Part of a small language model's weights.
Size: width 512, 4 heads of 128, vocabulary 40680, 58.7M parameters.
Architecture: RMSNorm before each block, rotary positions, biases, tied embeddings.
MLP neurons of a small language model. Each row is named by its layer, matrix (gate and up: input weights; down: output weights) and neuron, and shows model dimensions 16-143. Each number is 128 + 32 x the weight over its row's rms, rounded and kept within 0 to 255. A neuron's up and down rows have the sign that makes its largest values positive.
A block is one neuron, or neurons of one layer that tend to fire together. Before each block is what it responds to, as a language model described it from the Wikipedia text at the highest values.

Surname start after first name
L3.gate465 [119  93 136  95 131 167 120 129 137 109  61 169 141  79 141 165 106 150 121 169 141 104 117 110 125 117 142 115 106 102 140 127 143 121  95 140  73 128 111  75 128 120 108 103 195 107  87 138 106 164 151 164 186 148 112  67 120  65 180 156 135  78 117  96 175  89 100  89 154 122 114 188  64 148 176 106 110 147 118 120 132  96 176 141 117 184  83 121 102 118  96 137 170 129 123  90 147  82  89 114 122 125 207 137  92 139 165 196 119 139 151 192 153 105 160  93 134 109 129  81 127  75  96 119  96 118  52 129]
L3.up465 [131 164 100 108 103 147  75 167 121 137 103 147 141 213 111  81 107  76 125 108 138 123 114 200 134 142 141  80 108 121 135 149 139 133 216 160 107 183 124 115 120  55 140 137 145 147 128 118 149 153 111 139 192 138 109  77 121 156 200 123 106  99 127 164 100 203 154 129 103 133  71  97 168  96 150 139  88 148 129 142 196 109 211  95 115 144 147 155  94 127  62 117 155 142 121 143 123 179 145 146 109 140  82  90 210 150  61 126 157  99 142 148 116 144 157 156 137 147  80 128 115 159 176 166 108 213 156  70]
L3.down465 [138 189 185 138 140 115  80 128  95 130 143 170  84 138 146 147 131 145  86 157  90 105 116  93 136 110 125 119 135 122 150  86 168 154 135 188  93 110 144 189 138 139 148 151  99 130 100 110 122 138 142  97 133  83 166 119 129 135 124 145  94 158  74 127 116 143  98  80  68  86  98 124 108 142 162 128  83 137 131 104 163 140 139 146 130  97  99 153 105 145 167 155 119 155 150 150 143 159 111 181 142  86 121 116 148 117 128 109 151 123 149  99 165 103  76  75  62 147 139 135 124 109 139 101 133  91 150  91]
L3.gate640 [161 146 123 116 159 141 124 141 163 169 133 179 184 120  97 119 134  95 123 143  74 170  82 110  69 105 125 105 188  88 153 128 145 124 158  81 148 127  45 158 131 113 169 151 174 131 143 122 120  97  81 195 138 107 107 186 103 153 156  99 130 153 117 114 213  51 170 185 141  82 132 154 137 147 136 170 101 119 151 125 184 128 151 210  82 128  97 120 156  71 132  95 105 141  96 196  83 123 136  70 160 118 179 146 100 126 113 115 169 137 122 110 141 141 147  38 141 106 120 154  93 166 134 138 141 141 121 170]
L3.up640 [114 146 176 134 156  97 197 107 183 123 127 146 180 152  71 180 185 112  71 124 114  88  97 105 119  67 161 129 106 131 179 147  83 192  90  94 111 139 122 133 117  89  59 141 131 146 125 104 119  91  87 188 214 175 113 202 104 139 181 145 120 133 137  95 104 133 120 198  86 129 160  92 168 134 184 148 151 124 130  77 127 176 182 142 145 114 105 164  96 126 127 145 134 117 158 146 144 152 154 108 111 122 164 133 132 158 138 146 102  82  95 104 194  90  88 137 139  52 138 141  75 148  86 176 119 147 142  84]
L3.down640 [146 140 137 120 122 166 115  73 123 157 169 156  92 104 108 111 112 153 107 112 128 138 139 118 109 164  46 111 206  89 147 138 178 129  83 123 217 112  97 145 107 145 151  85 147 142 107 112 122 140  74 201 127 161 126 120 106 142  98 158 201 143 142 103 202 107  99 152 132 104 113 171 129 112 156 179  98 130 150 123 149 130 155 148 105 123 181  93 152 141 156 150  75 103  65 195 130 154 118 121 134 154 117 177 110 132 123 149 149 153  97  66 111 101 156 115 198 191 137 104  90 109 137 115 131 130  74 185]
L3.gate1030 [169 114 123 113 139 129 221  90 156 157 138 160 101 108 150 104  67 145 101 120 117  85 140 124 109 100 164 134 200  84 152 109  80 120  89 115  97  94 131  91 124  85 180 100 112 119 119 116 147 103  97 183 198 161 129 225  49 137 217 157 141 165 143 115 137 113 122  96  90 162 137 115 174 168 152 123 142 118 164 208 119 128 144 169 115 109 100  92 118 139 144 145 118  89 186 159 124 137 139 113 114 109 141 132 155 171 135  87 100 176 104 187 149 108 174 148 161 106  90 142  89 148 141 143 145 128  98 193]
L3.up1030 [143 173  69 132 164 123  72 123 118 136 163 148 117  87  87  71 132  61  52 129 113 126  58  74 134 113 160 150 137 130 106 130 119 122 121 112  68 155  91  96 113 135 151  99 150  90 182 146 134 174 138 171 147 150 171 170 122  68  82 113 101 136 126 124  75 153 184 196 170 157  92 147 134 167 154 104 197 101 220 110  66 160 100 204  64 131 135 110 147 139 122 114 123 134 131 187 155 137 104 109 105 119 142 197 130 128 139 121 159  97 174 148 118 155 147 123 184 145  47 123 104 120 168 124 106 161  96 127]
L3.down1030 [ 86 127 136 129  78 173 161  74  76  98 116  82 127 130 138  97 149 157 193 145 169 114 175 140 174 142  62 117 140  83 160 179  80  98 171 167 157  96 145 127 130 145 125 177  81 164 119  99 133  87 128 147 127 150 109 144  72 157 124 152 161  96 118 127 205 150  68 179 104 150 129 104 127  70 124 161 109 139 152 132 155 152 139 123 179 124 130 119 114 156 127 144 139 128 155 114 125 100 154 168 117 159 129 195 144 138  82  99 135 146 129 116 124  67 119 135  85 150 221 128 152 139 135 127  96 180 114 142]
L3.gate1561 [183 163 107 137 170 199 120 157 127 165 110 110 135 147 130 119  66 117 170 124 154 115 130  95 128 162 176 129 156 103  88 153  99 158 177  58 111  98  85 129 112 108 172 106 113 138 150 104 162 148 128 187 108 128 180 211 177 119 170 108 135 127 117 145 112 147 137 117 209 169  85 165 133 133 148  81  75 172 121 141  87 137 158  89 109 124 133 175 139 155 164 156 102 119 110 108 101 164  91 158 123 129 153 136 195 161 133 114 119 180  86 130 108 227  77 138 147 136 117 178 121 116 153 114 122  89 120 151]
L3.up1561 [118 141 136 180 199 135 154 141 180 132 181 143 166 151  79 165 103 112 117 172  70 130 114 128 114 124 190 163 193 107 135  95 136 145 122 118 126 174  72 128 163  90 140 172 141 140  78 118 100 136  95  85 149 118 110 134 151  72 114 112 139 120 102 147 125  88 154 125 128 139  55  81 141 137 125 109 148 109 138 182 107  90 130 115 122 176 142 104 110 101 130 152 114 129  80 193 164 115 154  90 166 150 116 146 106  85 129 120 162 182 179 162 142 122 182 133 167  86 142 153  87 143 164 117 146 133 112 172]
L3.down1561 [141  97 141 170 150 165 135 112  78 145 127 104  72  78  90 152 145 126 113 103 157 203 129 168 157 109  98 124 144  84 100 134 133 118 143 152 198 117 128 160 155 131 118  77 150 110 152  74 128 150 116  75 124  99 145 169 108 130 162 122 117 162 135 147 104 137 173 145 117 136 136 149 155  98 128 136 107 121 105 108 126 138  65 108 141 101 184  97 159 157 144 153 123 133 150 150 114 137 131 128  89 173  69 147 144 145 120 114 126 161 129 120 110 138 124  94 168 179 149 148 137  37 132 138 148  60 134 157]

Mid-word surname fragments
L4.gate1405 [123  87 142 116 126 108 167  88 105 144 129  89 135 131 152 136  84 135 142 128 118 121 136  82  75 105 112 161 115  79 123 119 107 132 138 141 101 128  88 140  91  85 114 179 108 165 153 122 139  88 156 118 170  86 124 158 146  50 115 114  99 167 112 206 148 102 144 142 184 143  79 149 131  92 136 100  54 120 177 115 116 115 127 130 161 116 146 130 154 178 136  81 113 119 152 122 147 146 125 106  79 120  96 161 135 172 116 109  85 108 113 104 145 199 126 158 163 149 115 156 134 109 101 143 123 143 156 166]
L4.up1405 [ 77 109 104 140 118  87 137 149 112  81  92  89  98 159 176  86 103 122 137 114 145  82 165 114 114 105 131 105 110 105 151 155  61 157  97 120 116 150 177 160  97 174 206  97 144 136  86  91 124 154  93 169 152 162  95 123  66 126 106 166 104 148 103 102 124 161 110 187  91  88 125 153  89  95 134 137 152 104 198 133 127 130 142 152 123 106 159 126 130 127 101 103 167 105  98 121 113 107 143  77 138 106  92 106 122 130  94  92 115 171 135 140 115 103 141  94 120  99 128 154 172 103 181 116 156 205 150 153]
L4.down1405 [ 86 143 154 172 137  84  82 127  94  63 128 185  67 126 166 166 164  90  89 169 209 171  97 103 102 101 174 122 116 135 142 121 137 188 134 143 149  57 136 146  86 164 156  80 148  98  86  96 167 130 172 138 139 124 135 120 124 171 112  94 179 158 131 142 103 126  82  72 131 181  88 209 143  87 146 131  91 134 199 103 134 154 148 129 127 177 181 108 118 144 128 193 158 123  89  86 149 145 173  96  92 110 170 119 126  91 171  94 176 129 130 130  80 127 143 125 141 173 109  69 160 188 134 102 145 129 113 105]
L4.gate1673 [172 138 111 106 133 141  87 172 123  88 160  87 142 154 132  94  67 157 105 147 107 188 135 170 103 136 158 126  87 123 116 181 174 113  95 122 100 133 104 152 125 102 117 102 137 137 129 138 132  24 127 199 166 209 140 132 131 115 136 108 143 139 136  81 122 127 130 141 163 190 123 138 162 140 154  81  68  85 153 147 203  84 146 127 135  99 111 112  96 117 131 171 138  44 114 104 182 139 113  65 102 103 162 131 109 150 105 156 105  90 119 102 155 194 136 116 119  75 157 122 159 119 115 138 149 191  73 113]
L4.up1673 [173 125 121  30  78  79 126 148  64 124 157  69  88 107 116 149 100 122  40 170 157 124 130  75  62 116  63 167 119 106 169 104 210  84 117  87 127 141 109 173 101 130 135 116 169 148 114 122 140  92 124 131 125 154 112 149 129 152  88  91 131 137 132  97 118  99 156 142 143 121 108 164  76 149 151 162 146 139 112 110  82 144 125 178 107 108 182 112 154 132 145 121 117 143 160 111 134 134 152 116 147  91 143 138  89 174 149 153 180 142 174  46 157 106 144 121 101 157 155 185 110 121 198 113 106 196 115 140]
L4.down1673 [215 146 182 135 143 111 116  88 148 140 169  62 154 105 187 118 115  86 136 156  96 147 117 175  81 121 107 178 145 204 137 114  83 103 110 119 156 180 143 154  48 146 132  97 174 102 100 102 138 124 103 200 142  97 156 110 106  73 157 143 100 141 154 122 166 170 155  68 143 114 151 217 110 164 120 100 110  80 172 180 121  59 135 131 144 122 180  84 164 141 129 134 119 147 144  66  83 165 152 124 124 114 129 110 123 136 154 145  71 136 142  38  87 134 113  76 152 131  71 117  84  98 121 131 103 140 157 176]
L4.gate1808 [231 146  82 156 184 135 145 198 144 145 188 105 109 102 127 139  76  89 124 154 117 120 168 106 112 147 154  79 135 163  92 141 137 102  96 112 138 186 134 140 148 162 124 117 113 114  96 141 108 101 116 159 152 166  68 119  75  97  99 145 111 149 138  99  92 153 100 127 125  99 120 138  54 131  96 112 107 111 152 113 129 118 118 115 142  83 159 140 126 178 133  92 197 133 168 198 177 172 132  39 208 111 112 117 151  93 121 120 121  54 147 160 181 190 153  48 191 151 110 171 119 130 119  90 101  82 140 129]
L4.up1808 [115  83 112 155 159 158 134 117 141 170 108 127  36  66 174 123  92 118 125 137 133 155 151 112 129 141 168  76 182 140 140 159 115  57 104 159 160 138  91  61 165 189 214 168  88 164 125 194 104 122 120 135 105 159 104 101 158 154 181  84 129 145 123 102 155 109  73 141 138 169 124 119 173 131 193 111 103 107 102 162 145 136 138 145 125 125 152  97 131 143 131 145 130 140 175 101 137 134 136 116 132 112 104 113 101 142 105 140 161 112 121 161 136 146  93  96 155 161 129  87 114  95 126 121 129 145  97 166]
L4.down1808 [154 131 101  65 159 145 137 112  82 143 116  95 136 154 102 135 144 173 104 124  96 156 181  84 140 148 114 104 120 125 100 146 107  88 101 152 147 138 119 129 129 120  62 161 116 147  67 112 178 166 139 140  92  91 102 119 120 104 107 115 112 148  83 162 170 111 169 162 145 133 120 136 135 183 135 142 179 113 123 220 174 114 146 139 135 113 129 113  86 128 151 144 130 170 120 130 118 147 150 142 141 135 132 232 141 162 130 137 153 151 124 109  94 188  64  90 138 148 116 157 116 119 135  97 129 162  83 107]
L4.gate1834 [129 128 123 142 169 211 101 164 144 206 108 115 136  92 128 169  60  79  98 105 175 167 129 109  89  97 152 137 128  70 127 106 153 163 160 160 157 123  74 140 101  67 179  99 165 169 122 142 172 109 101 129 110 144 144 144 105 110 116 105  75 150 117  66  99 103 131 127 118 139  88 144 143 175  80  84 101 127 171  97  74 117 171 139 103 172 116 191 130 104  81 193 114 116 130 186 124 147  79 149  96  97 120 162 123 134 108 151 128 137 129 142 133 140 103 114 183 148 102 121  61 160 124 118 122 136 140 123]
L4.up1834 [151 162 151 166 178 106 100 124  99 119 138 129 131  92  79 121 136 155 146 151  90 126 128 123  80 144 115 105 122 137 126 148 151  80 128 120  66 142  68 124 143  95 116 156 110  86 145 136 125  73 103 179  85 184 175 116 130 120 197 158  73 135 107 135 139 156  83 168 190 111  83  80 146 110 122 111  84  63 169 125 187 163  99 140 139 136 114 120 160 131 135  88 103 121 150 126 141 164 117 126 139 123 129 152 107 105 119 128 110 174 106 181 134 108 170  84  94 119  94 107 162 161 116 159 201 178 118 129]
L4.down1834 [122 125 144 129 124 149 147 123 133 176 165 143  95 116 167  94 101 105 139 113 139 112 118 126 184 105  96 171 140 132 174 137 146 122 127 172 173 110 174 142 110 144  77 169 152 171 117 103 178 141  92 205 141 162 104 155  97 171 142 161 148  80 153  86 188  99  80 118 182 158 129 173 169 156 112 147 141 134 165 173 158 119  98 113 120 147 129  73 103 105 150 177 119 131 122 175 126 120 124 107 139 115 125 154 114 194  94 118 135 172 105  91 123 171 138 154 150 133 149 165 140 101 179  93 169 118 115 174]

Mid-surname word pieces
L6.gate1071 [183 140 117 100 169 135 113  82 144 126 148 131  95 125 136 106  74 117 105  68 142 150 147 111 135 177 156 152  90 203 117 165 141 132 133 118 125 120  80 132 135 152 101  52 128 113 121 130 102 103 162 162 158 139 140 120 101 116 152 140  98 174 134  77 104  75 166 129 126 150 157 114 109 144 132  91 138 135 172 141 144 178 165 101 194 151 127 144 111 165 160 156  83  57 102  92 145 163 139  59 124 135 116 102 150 140 112  95 141 159 107  78 136 169 161 128 174 118 106  70 110 145 143 110 135 130  90 170]
L6.up1071 [137 124 100 173 176 122 114 121 225 126 168  95 150 109  89 153 148 132  97 172 125 117 149 123  61 121 130 131 155 102  88  69 195  65 186  68 115  93  93 158 143 148 134 114 147 144  73 129 153  69 105 198  97 153  82 122  88 196 109 130 126 173 144 106 104 143 115  46 133 128 115 174 133 123  68 109 137 106 104 148 106 140 178 145 160 170 102 107 142 118 155 109 166  94 148  93 164 123 108 157  85 144 143 144 113 120 123 154 125 163 134 126 148 109 176 122 141 124 110 156 155 118  96 111  78 176  99 187]
L6.down1071 [122 138 119  95  97 152 144 151 145 131 125 147 155 109 180 145 126 111 127 116 142 115 105 128 144 116 107 137 137 171  95 141 105 102 111 131 135 164 138 168 117 110 138 196 137  99 128 105 179 160 166 111 106 149 105 111 106 133 122  87 138 206 143 145  91 163 185 100 132 143  81  96 100 162 108  87 125 102 130 131 163 170  96 134  92  71 104  60 109 143 119 148 136 141 153  72  94 177 156  77 129 120 168 163 147 124 137  56 101 101 118 125  75  96 149 142 141 135 122 139 163  71 180 115 130 160  83 141]

Non-English name parts
L3.gate338 [145 150 123 154 132 147  96  96 137 182 111  99 148 160 115 142 123 109 112 127  99  68 161 140 102 167 118 161 162 137  97 192  92  83  97 121 111  93 130  96 146 140 113 164 171 163  97 165 133 136 135 192 195 136 109 140 144  88 151 146 137 166 176 103 100 155  57 160  89 162 122 161 108  85 174 146 183 156 157 116 137  92 116 119 128 132 168 115 146 114 108 146 149 141 135 175 129 108 146 130 168  92 133  97 162 101 119 184 167 118 113 103 183 154 126 151 142  94 140 162  97 162 134 110 123  73  80  34]
L3.up338 [125  86 119 126 186 144  74  96 151 115 146  87 140 194 144 153 147 145 123 163 140 124 110 119 145 161 142  95  95 105 143 175 104 102 145  57 154  95  66  92 106  99 141 195 190 101 125 124 145 158 108 126 185 132 119  83  92  80 147 136 107 143 143 136 117 114 135 156 152 178 148 187 112 127 102 155  93 140  90 190 106  73 122 178 140 113  71 165  93 188 135 158 131 121  52 178 126 158 128 142 164 102 140 116 123 151 153 148 139 115  80 112 128 187 114 115 124 165 150 159 155  97 135 159  53 115 131 137]
L3.down338 [115 157 125  83 127  74 102 108 144 162 156 138  58 167  87  73 148  96 135 107 119 104 143 121 129 124  79 140 139 102 141 119 141 112  99 152 160 218 155 150  77 133  53 118 141 186 164 147 130 160 118 124 142 105 105 109 160 180  88 153  89 153 149 166 110 196 132 162 127  77 144 122 119  89 147 125  74 128  78 119 184 180 113 135 131 166 132 154 153  97 105 120  79 133 172 152  76 192 104  95 149 124 163 145 143 210  42 104  94 124 153 132 141 141 127 164 111 200  88 119 118 161  87 155 100 113 105 174]
L3.gate464 [116 133 110  79  91  71 104  53 112 136 136 114  89 188 142  56 108 209 107 142 169  99 131 144  99  98 156 118 112 106 112 167 161 143 112 112 141 142 119 104 140 133 123 126 157  84 105  34 155 213  78  94 147 116 116  70 145 133 130  85 159 167 135 119 113 102 142 121 136 132  92 155 159 107 134 114 196 128 126 146  82 122 144 148  99 177 135 157 140 117 104  92 125 165 143  69 156 140 121  78 151 126 159 154 155 106 175 161 114  95 138 117 122 199 155 149 121 145 130 134 131 148  96 146 133 128 156 108]
L3.up464 [115  70  95  63 165 159 146  70  81 140 146 117 129 134 141 151 117 156  99 120 160 149 127 121 133 146 128 155 117 103  83 105  92  91 138 148 104 119 169 122 127 180 151 100 187 109 124 118 179 164 159 188 188 137 108 148  99 143 116 141  94 108 116  85  73  71 113  69 125 163  94 156 148 120 141 156 200  92 132 111 174 176  91 159 137 101 152 158 156  94 131 129 145 122 160 151 131  72 123 124 126 124 103  58  84 126  98 117 156 133  81 185 138 113 129 121 199 110 114 149 183 128 139 126 126 167  89  67]
L3.down464 [139 177 125 190 127 165  65 173 146  57 110 139 117  96 116 155 133  87 115 105 109 176  87 107 114 140  99 126 122 122 139  95 130 121 124 105 157 145  75  93 131 102 131 137 149 131 160 116 115  91 155 106  82  80 143  70 156 106 123 108 145 164 137 157 165 157 144 162 181 102 151 148  77  85 139 102   4 108 122 116 104  63 112 108 131 118 161  95 103 155 125  92  85 114  87 126 121 143 155 161 111 143 103 140 186 109 150 144 156 148 151 133 130 147 104 132  77 176 112 111 104 125 146 122 139 158  95 158]
L3.gate562 [ 92 120 139 140 157 112  84  97  94  93 103 106  95 118 156 163 112 184 181 199 126  99 172 140 117  98 132 177 196  69 136 155 172 121 146 119 151 110  98 108 102  99  92  97 105 170 167  66 134 124 105 134 111 158 103  74 172  70 132 123 151  57 141 125 144 101 103 121 139 118 151 165 141 160 114 124 130 129 164 151 139  91 100 101 109 141 131 138 160 137 145 115  87 128  91 147  94  99 114 133 142 145 157 138  62 156 122 108 100  47 132  86 198 144 126 176  98 146 116 155 160 169 127 150 114 105  47 132]
L3.up562 [181 147 157 141 127 135  95  77  71 134 128 146 149 130 125 135 114 105 136 125 126 173 185 128 167 123 157 146 154 132 150 140 106 130  68 116 110 134 122 100 113 119  75 101 102 123 173 112 106 171 133 198 168 141 166 102 161 123 188  95 149  89 190  85  88 111 131 132 121  98 184 182 141 119 173 127 162 155 144 141 189  98 104 154 122 118 144 100 162 119 116 143 143 132 140  97 106 113 139  83 134  90 106 171 145 136 125 137 165  97 127 120 152 166 100 163 140  90  56 158 120 154 127 123 142  95  70  92]
L3.down562 [ 54  74 153 129 181 124 149 143 127 143 134 156  83 151 165 110 120 104 118 153 115 107  70 119 127 143 115 121 117 136 160 117  96 123 207  91 111 102 122 161 143  63 174 133 171 120  93 116 126  99 167  91  85  91  65 178 116 145 142 138 128 128  49 153 187 158 132 136 164  93 103  83 110 153 146 132 164 126  88 105  77 140 109 111 102 136 136 187  64 125 113 111  64 126 135 181 127 110 108 166 140 205 116  81 112 102 104 118  26 107 103 103 105  66  96 160 124 134 150 114 138 138 127 132 118 111 167 150]
L3.gate847 [149  65 100 159 151 117  86 144  78 114 122  73 171 144 140 108 121  94 154  98 148 106 128 158 148 153 140 130  90 128  82 150 125  94 161 131  68 146 167 103 171 127 138 156 175 171 114 120 181 135 103 111 152  99 170 129 135 150 161  61  83 128 131  99 141 110 116 117 117 179  93  81 143 107  95 144 148 154 101 142 107 157 106 142 185 224 138 177 162 146 161  99 108 118  97 132 188  96 167 109 164  80 176 163  81 160 177 190 157  85  91 173 145 159 118 127  95 119 101 170  68 143  79  85 142 158  67 177]
L3.up847 [ 87 149  66 118  98  96  67 185  66 161 155 105  83 122 143 186 116 155 139 129 142 112 101 108 155 164 121 128  57 106 103 122 108 127 151 116 163 138 177  78  60 139 182 174 123 154  80  97 157 148 128 143 111 121 151 100 178 112 144 150 129 110 152 130  75  78 106 124 182 136 120 183 143 142 114 104 124 137 136  96 152 113 118 182 129 187 160 155 132 125 160  84 120 193 137 158 128 158 158 129 108  41 105 157 109 129 141 154 174 103 108 189 164 186 149  88 141 120 118 124 119 169  50 129 136 190 109 109]
L3.down847 [ 46 116 174 171 128  81 109 146  90  77 195 173 130 125 131 120 154 128 147 168  95 119  62 141 140  87 139 114 158 143 186 154 130 145 162 116 160 114  68 104 112 131 144  80 133 120 168 130 119 116 106 162 164 150 167 142  99 143 136 158 165 180 117 161 101 128 107  89 145 138 119 194 156  91 126 223 174 134 129 125 161  44 126 104 135 193 131 178 201  75  92 133 123 102  90 167 171 135  98 103 127 165 119 163 110 147 112 145 109 140 169 183 121 140 130 138 123  60  96 104 132 125 140 116 222  81 127 154]

French/Romance name particles
L4.gate1057 [158 155 101 115  93  90 102 154 222  94 159 108 152 112 108  79 151 105 109  75 112 100 107 154 115 132 114  90 146  89  76  93 159 210 144 166 162 112 158 164 147 194 126 192 183 104 187 138 157  91 144 117 157 160 105 166 106 184 135  88 164 148 142 157 106  54 113 148 169  92 115  97 138 128 108  97 223 123 115 126 115 153 158 141  98 122 125  82 133  56 172 134 105 122 196 206 120  76 171 120 118 168 122  87 150  99 189 163 140 104 157 163 132 120 127 180 145 189 115 129  71 110 115 124 165 124 151 115]
L4.up1057 [ 99 135 184 117  85 144 138  85 162  97 192 150 133 180 133 146 133 113 162 135 125 113 156 123 153 142  88 179 131 191 132 185 103 154 109 131 247 162 160 130 109 111 105 144  89  88 141 110 150 119 108 214 152 120 152 112 144 167 110  97  89 162  53  62 167  81 140 102 125 114 143 122 108  97  88 126 192 176 144 108 165 167 168 161  97 151 190 160 129 123 175 120 108  75 118 108 152 118 112 118 127  67 108 123 122 147  98  76 104 105  65 159 142 196  83 172  91 116 138  92 155 126 106  98 123 184 133 180]
L4.down1057 [165 104  80 162  57 154 184 187  61 137  92 119 177 169  76  80 172 131 159 204  76 147  96 157 169 147 152  76 181 101 143 164  99 120 136 118  84 129 157 130  91 111  85 163 117  98 135 113 185 134  79 130 143 129 112 133 130 146 159  57 219 184 110 150 124 143 155 153  90  88  43 111 158 146 124 109 111 119  97 158 113  73 102  68  95 121 134 146 104  96 151 133 158 165 136 125 111 168  99 116  88  96 174 152 123 174 165  96 157 163 163 141 159 109 126 127 118  66 181 115 103 184  95 194 127 130 160  52]
L4.gate1159 [165 134 111  92 151 128  77  85  91 138 123 116 122 145 129 118 162 179 136 127 157 111 160 165 174 113 112 136 133 102 100 184 163 147 148 107 116 184 107 158  99 119  48 135 156 182 188 123 151 135 115 160 155 168 177  95 137 126 105 125 131 114 143 118 123  91  73 105 140  77 101 200  92 144  80  91 131 154 103  94 157 112 140 170 125 179 136 138 141  87 131 126 145 127  85 121 112 153  86 115 155  65 103 165 121 156 117 105 147 100 154 178 155 246 100 139 102 133 109 150 128 104 144 122 159 102 116 136]
L4.up1159 [171 174 111 132 160 141  65  93 152  41 159  96 165 133 134 141  92 143  86 126 107 145 190 102 167  99 103 190 172 120  86 153 156 111  84 113 128 161  81 116 106  76 120 122 173 145 151 130 121 125 142 153 152 153 142  51 193 122 149 100 145  83 173  71  73 116 100 147 130 172 134 220 123 127 102  97 123 145 174  93 149 100 132 194 118 116 106 142 192 121 120 135 114 141  81 127 124 149 140 164  86  96 101 129 129 162 135 123 188 152 108 135 199 181 148 124  67 155 126 119 204  97 164 169 147 157 100 111]
L4.down1159 [127  82 148 105 161 109 150 124 158 115 142 185  65 136 147 131 146 130  83 112 139  69  75 146  52 129 143  75  99 142  92  70 133 129 132 114 133 168 119 164 133 136 155 113 174 100 126 181  99 163 136 116  71 137 124 202 107 106 146 106 130 188 135 121 124 104 187 137 167 158 126 155 115 120 131 146 122 147  44 136 114 129 114  91 130 163 102 156 147 180  83 137 115  91 142 153 107  77 107 118 163 146 125 146 171 102  69 155  81 129 113 118 115 100 120 154 141 106  86  83 112 134 101 118 100 121 112 141]
L4.gate1566 [171 127 112 104 124 144 146  46 133  92 143 157 146 153 146 142 119 179 100 123 130  51 127 110 168 140 112 133 130 127 117 176 136 177  77 160 100 118 123 199 133 184 123 184 136 163 177 170 183 124  94 162 108 163 181 102 181 131  97 114 139  79  99  76 138 106  95 100 126 111  83 199 126  99  86  66  87 169  69 124 118 127 119 152 105 110 124 142 115  75 120 105 106 167 105 163 126 163 124  70 194  77 108  99 158 169 115 114 126 131 183 180 102 151 109 146 132  87 119 137 203 212 154 109 146 162 135 143]
L4.up1566 [144 110 146 120  81 143 116 100 172 100 147 179 113 194  97  89  92 129 118  96  98 130 111 118 159 117 111 175 110 191 139 191 102 164  77  85 149 113 119 118 170 163 146  82 164 109 149 143 138 138 150 143  86 157 142 137  96 136  83  95 148 109  84  73  73 154 152 148  98 127 124 132 101 140 159 137 149 130 158 131 131 145 102 136  80 116 157 153 137 138  82 118 132 124 127 140 192 120 129  90 153 150 124  92 121  99 156 155 131 128 108 158 180 211  99 162 117 106 144  92  59  70 137 167 131 145 188 166]
L4.down1566 [109 138 140  92 104 109 108 159  84 120 170  64 147 126 148  89 199  88 155  98 140 146  92  99 120  99 154  96 124 122 106 161 124 190 160 199 134 139 152 136 140 103  72 174  86 136 135 105 117  70 162 150  98 143 149 130 143 152 208 141  83 112 122 176 148  98 181 194 157 116 156  93 107 138 134  96  86 150 165  67 118 110 164 176 170 161 120 130 134  85 108  93 150 116 128 121 117  76 139 101 124 153 151 164  96 245  62  97 135 129  98 194 155  91 147  95  98 173  99  73 205 193 105 105 122 122 126 114]
L4.gate2006 [132 148  99  67 135 130 184  87 148 189 110 167 130 126  78 148 138 125 125 116  96 116 111 149 175 112  47 163  89 170 129 201 139 139  77 152 154 150 102 126  95 141  78 113  52 136 163  90 126 117 179 123 133 133 198  71 151 132 112 167  76 134 156  56  99 123 122 167 153  84 150 137  86 136  94 127  19 146  99 149 133 134  99 124 160 141 121  75 120 122  94  82 187 163 122 168 119 178 126 111 156 103 152 134  96 134 111 188 145  76 116 130 170 194 107 139 114 139 199 122 181 126  95 167 207 190 114 155]
L4.up2006 [119 193 135  75 120 108  98 125 136 118 180  88 115 139 173 162 132  99 125 143 155  96 128 130 171 141 133 136  98 102  91 188 123 150  46  83 134 157 154 165 105 144 123 122 101 125 196 128 190  72 182 133 152 122 157 108 145 144  96 171  68 126 110 106 122 106 144 202 150 101 104 136  70 116  92 125 104 132 172 101 114 157 166 141 129  93 139  64 187 114 101  95 164 172 107 139 113 184 124 116 148  65 151 108 175 122 157 128 130 103 114 190 178 120 171 171 131 159 182 118 150 130 138 166 122 132 153 117]
L4.down2006 [108 132 169 138 150 103 108  72 107 127 116 135  87 170 137 103 120  29 134 123  56  58 132 122 154 104 155 221 124 115 100 138 145 112  57 151 174 183 134 150  86 117  95 108 134 118 158 152 125 119 172 223 120 115 127 158 124 120 157 137 105 108 137  75 107 110 131 129 136 134 204 171  54 114 135 143  96 144  75 123 150  97  88 100 109 136 127 144 122 107 105 124 153 162 167 127  65 124 110 132 189 133  92 125 139 140  91 146  90 139 117 137 141 160 160 156 103 120 193  97 129 123 159 130 153  80 167 198]

French word pieces
L6.gate1487 [ 98 178 131  97 101  99  90 121 158 150 117 138 141 139 128 139 172  97 105 124 158 124 113 120 160 133  81 136  97 137 116 212 148 140  75 101 100 112 112 157  66  69 141 135 104 171 140 102 140  79 169 114 179 127 138  54 142 148 103 137  58  81 170  74 116  94 114 180 184  57 133 152  82 152  71  95  98 121 135 112 122 144 101 161 171 129 117  63 156 136  96  55 225 150  82 142  95 101 112  66 152  48 128 125 135 174 132 134 146 127 107 175 160 154 168 121 100 151 126 124 171 153 164 162 150 147 142 165]
L6.up1487 [121 224 112  53 153 114  98  93  87 149 129  76 145 111 162 174 136  69 110 113 133 133 103 120 231 191 144 103 108 129 130 181  80 175 111  88 164 118 117 128  94 158 101 179 111 122 132  55 140 109 205 129 158 142 124  87 150 127  77 169  68  77 119 126 134 142 170 122 139  98  90 149 146 127 126 100  97 163 173 156 114 186 112 152 105 108  78  99 162 128 128 145 180 125 152 156 105 158 132 168 128  15 200 131 124 161 163  85 211 111 142 147 164 155 134 175  74 142 194  91 130 133 105 171 175 181 147 160]
L6.down1487 [ 90 142 164 139 148  94 125  74 186 154 142 147 130 166 165 134 174 116 103 188  90  49 151 153 100 130 144 186 112 130  94 134  51 159  82 113 167 173 151 117  91 170  95 106 131 127 181 162 118 137 163 134 129 157 154 113 127 121 139 145  66 116 133  32 150  83 130 165 172 110 175 197  72 148 128 122 105 128  75 142 158  77 122 122 118 179 134 144 137 115  35  71 149 127 102 134 113 126 107  86 176 106 141 172 160 188  82 188 134  92 112 169 146 182 152 130  54 115 135  48 129 118 146 165 138 102 138 153]